From a checkpoint of a small transformer trained on Wikipedia: 2 heads of 64, LayerNorm before each block.
MLP neurons of a small language model. Each row is named by its layer, matrix (up: input weights; down: output weights) and neuron, and shows model dimensions 160-287. Each number is 128 + 24 x the weight over its row's rms, rounded and kept within 0 to 255. Numbers have three digits each.
A block is one neuron, or neurons of one layer that tend to fire together. Before each block is what it responds to, as a language model described it from the Wikipedia text at the highest values.

Description: Mid-word continuation pieces
L8.up93:151160123104140152117073098130131157143150134125162102139084119121175111120128105120129150101168156144120157124143109144101158146129145123158096157137134100116181127138116124123139138110130134135130145081128128101134124122140121097112129143109129098176108154096176136096152096143134131138139105137110136154133143156103142128142116146149102158143181171099100110125143115133145125120171
L8.down93:150105112173117108143139110094134142130099147116084140137154128147144125129160082134160113130118093134126134105076165096171140094115136095084151137132173114110063060119119126131121124160169076097127171106114108187125131127139114133148154110113121197117132151140145153144133173157161133112077140121111113118130149131119104120153096098123128092145123129136129141153132120158084172162077
L8.up373:149142133167084138074115061098138161140135152106146121122137157102163137133134160072132129126135142105105150164149122110167156132111147117157152162131140137123133142105154138113122137108148115101104137120072113119115127127132143090144135136168105154125134123123149142101133112159103132133137138116135091172138141159152130135167139132141102136128153153085098101129135087163159131125142
L8.down373:143136113107175133121148145112113123096105095121061147114130131136118164101160108170123142119095099133132117120114141162137137099127136133096105109149105128128148131104134117123163093170155106151165103089149132162160114107124103140143151119131106126172164137153096102147147142096119135115138129106107171091077130096103116129086103166137166134134113100131174128125120140121123123117138
L8.up415:193147101108088135136115073114109118132145162120145110157126106087145118183106160096146140140117104129103125142137121150086145115111107117150100136111161133108137115077138158141145147133099156145154154107110125151059123154096115113168142118136076123161118167125136134137144130146129117141122116104144132149108128149140112147156139134105132155159116141132137058132125134129112126072146
L8.down415:119137138105154130140118128119135137105099067083081142177115105106133132097109106137140119194129102149120142128124081119121128144122128143151114186099178121134133126124140104118111173145163149121099120130118105146116099145119147125138165138146141163148116174146140124110091083101138135097135146116149120099083133129089141078149115158136130092131188127143138127102121083138152137136112
L8.up537:189103130145199114133149108089129129112127143088102115126161125154094166139166130070155084115115114106112138114138099107122148142129133176141129121128101160126153096106131119163094147166164163159128121109147104123077147127122150099134103152147133108101123169120146125129094149151133107113135112112122108093125131147112091142166136147128078168174144150113095113139153061140126136148160
L8.down537:173092128138147118163143099107107141069066141136173172144134125137114175118146109118165111122153104075093126089095158147159146094129144105149163142114129176079137123136117119139119150147123100122103103108126148107133146112156149115147092138104137100126083150151128129108162194109178132150212120137097115135136114134156079114115129121107116130112118102103161147136108116128129131144155

Description: "in" tokens and prefixes
L8.up123:128131152156132155111114097157120110125129106141119112091097077163105147119149124084088129147114143146089149129168101150149158114117135107113143171118164166120108106130153112108135114111134130116101115094142118160128119135160132165113137139166153146138152114175129131143162133160128147141116109105101092116106115129110160140119126140140139156114131180134116135138144153143158142102136
L8.down123:104132135130078086106102120120161105126143144174104150132119129064103145141124142087150126130130168136130115114162107089107139141116101141093171135128133103079110128147107098104126142135121137146104115146111108132089122113126155180148103143094145130142103093138117119100191164172099151129131146173104144165140055093174144126116095142120122127115139117155178129164124159123130127135094
L8.up572:141138134120138133128148101154116084104085124159177149095129141132183160149194143122132135095109112114108107137151156128132117191093125136107119150130135093109162095120096130137148106119127131141191088134134175144129119156112127152129132108077104168131139127154147114127149117154132158173105141132133116135131129116142122085143170139144162111131118144115083142144136155130140134130141
L8.down572:135104076121128122135112182111156134100138103148098123085118129137124127114106107137116137123079085121106118079165129141075210148098193148134131119107176138095135097148100134129165154141107145085164121078150129102173136105129176162159135133138167124112148108096123132186157195132112107123100100164159114134133093116103109136154093104176116099147142120101150140112126071146138118107116
L8.up743:140174120091108207108116145156082133091152139140132154105116127110146130151110161124123139135112061142096138132160099170116131178154144136115122124108175144121168098081068123120132160142096128177154129117121172132117107135136128133141097165091129155114120118155159108110147133104125154178122162102133138126121115106157140118134160182152131131138162165139118133129117096151127159105121
L8.down743:101158141121119128137119144107140123124107157137098102140110121127162105096114130148119182073127099140140173135149059124101170153159162143112139135109143116132120160122129121116104152116128155140158107103156124153135078132152145157073136121117135158142122125139113126161120111108119167162138128132133084163106111099128116103105152115157147087122130100150116153100139156102122133104119
L8.up868:105102162093134154114083080118131168153108151128159159145154139144124142129109138081119129147134090106091164160164132099116125121123124130105164107128136107107120163110140155093130141101130166116137070116159162143119106076119096143123084122107146123107124132147163100093149134107099141116126173114112105085120105107158150156131156148107141117126118176091115103136166129137122193140129
L8.down868:161139141123131094122134149135108117142126136125113113109141084159126148111095135096135161121119115153167145111154115106104127132162122131139113117128162139126156119119143063139113107137122154164114076113151124114130135116133120115122105139152152138135084088122125106157146102108176103148105142130160121140083026126142090180152090120170149128124125141142134106102093111132089095138099

Description: Scientific nomenclature punctuation
L6.up783:143153144150082153141156119118117121161147164122131148104119110162157123152157132128177141113121138123145115138125088126131143147146142101139132184140131131127161111141124148110148151136148088131125166124129143127105101110146099097120118179148117141102134157153158109110126131190129082163115129105124135120106112149082128110160132151112099192159139148143107090114120108126184153100129
L6.down783:120094123172081162139122078119158136122111141141104136131107211115124117151140094125133139137137119102123110110116105127122125143147191099186126148123115185141161135147119144112144150152172097135127132106088156133118126151118129132154127097144091087132168175105112150130144151135116154148150135120147102115141134153103139105112087146084153156081104137141168152093097103164133134121189

Description: Location/time prepositions, table breaks
L6.up394:121127131150110133135176133089142175122147112122093142081148153140153166141155176074122080107072095073105107130113155119110126150158087118159140116150167159086121136086126155157133097153157133146135105108138123139155103084135159129100120121143135156080153129122139138126126144132148130120112090149122124092120151116155127118101134147124146130128090119134114126061096131119159166155140
L6.down394:131076116130105115147078155124132127181091129129129136121098171118100126173119112110127128118109112118141147135107125132108163106128106083099106088106124123179131116204154107141147159085115141113136156135113150111122122133107133127121105124146159108131114096141134149142174158119137133112053156128102091144184098125113131113158136122099127158149124115119108104149184151119105126122137

Description: Particle "de" and fragments
L4.up31:105122090124127149092132127148102111099110097120116163098097165096093136143117152118120122142116137094092125150123131157124159143139085110134162185143145140079104139178135152150120145094149136115120164098120097142121099120122138137139146112124110140122135130077136111183154097104148144127094139139127075111130167124146092133122129121140137116182151117141109160156170134104117146171126
L4.down31:135116116121100070135137105146093122095121119091105153123118163108120153128134146117147127177106125080104119146118147107120127146133124100101172152142087168119091102155151134092121115133134181130116103090115110166122119185140144118143148178118155124100130158131143106165125147144128109154118103171119131131121127108073166124119165116135127138138158134131157081170150132171118142105132
L4.up226:177152111130145112141151151135106162136098122146116128068166168150151118178142156125147151117123098058106118152143137108120057153188123124097145103134180114103106169139086147134106096175154124145118107129125147135156094111114133155160116115086136140131148121127144134157161114147142172174125162142105158093085104118154157079148149130119144116142126109104102087138143132122112184153098
L4.down226:106093100107152084133142146172116114139144138159140136092091094136120189107127140108136101112083152134115145099122113163064171091142156137096104146134127105135135126110118136105137129152144154105134105145133095099129111128156078119116140145100147123130162098111152138140140113093132112112087166109118117137110040142127140143127094145116133121093126082118125129144132135086198147098136
L4.up491:182145130109139155144148164153164180136091092142094168090130101134136128132141151115155097164129108134147160127116145071150180129149095155155160105119123118149103139113095132109134106129115138110133156134127148131166099081112164138123122116078165147127137140109132143118167115098111131098139148122177132114106120178139139137122103136132126140136145126125143122155113137118117128119160
L4.down491:158139097171103095094100135167102139147165112116132147089114151160082105114130151144174132121143120123140138101105146173107155098151119129095128128141123092134112136104150106131126122112140144102102131135108121120150079117113133112129171160097196123148109083104097137113143117161159134084125158132138151114147073103158092080141124144111143137133159108134149140112157143103162154114135
L4.up633:145132133154141168152126137106092150130101096114092175099094105136136135091115158118138135122144112099096161086119120125135147122158123110131170142111155103135147096158085162097149151154140139149140171155118214149137095128136106131148102168077152115124096127133133156115136113104154136155161135087133140102130081116150115105159145140140167136135122124121127122184108132108150118124174
L4.down633:100172180095091124144099163149111152161129124121153137110139117148114124164174130102089168132116141164121118136103146163141110132167163130137113152121117158166126106126105141136103095109137146171163176174101150101102123151102100147090106123133106118145124116122102133111135064131140124181131117120163117126100073095138092122141097163160153098153131094117115140119102147080136166092161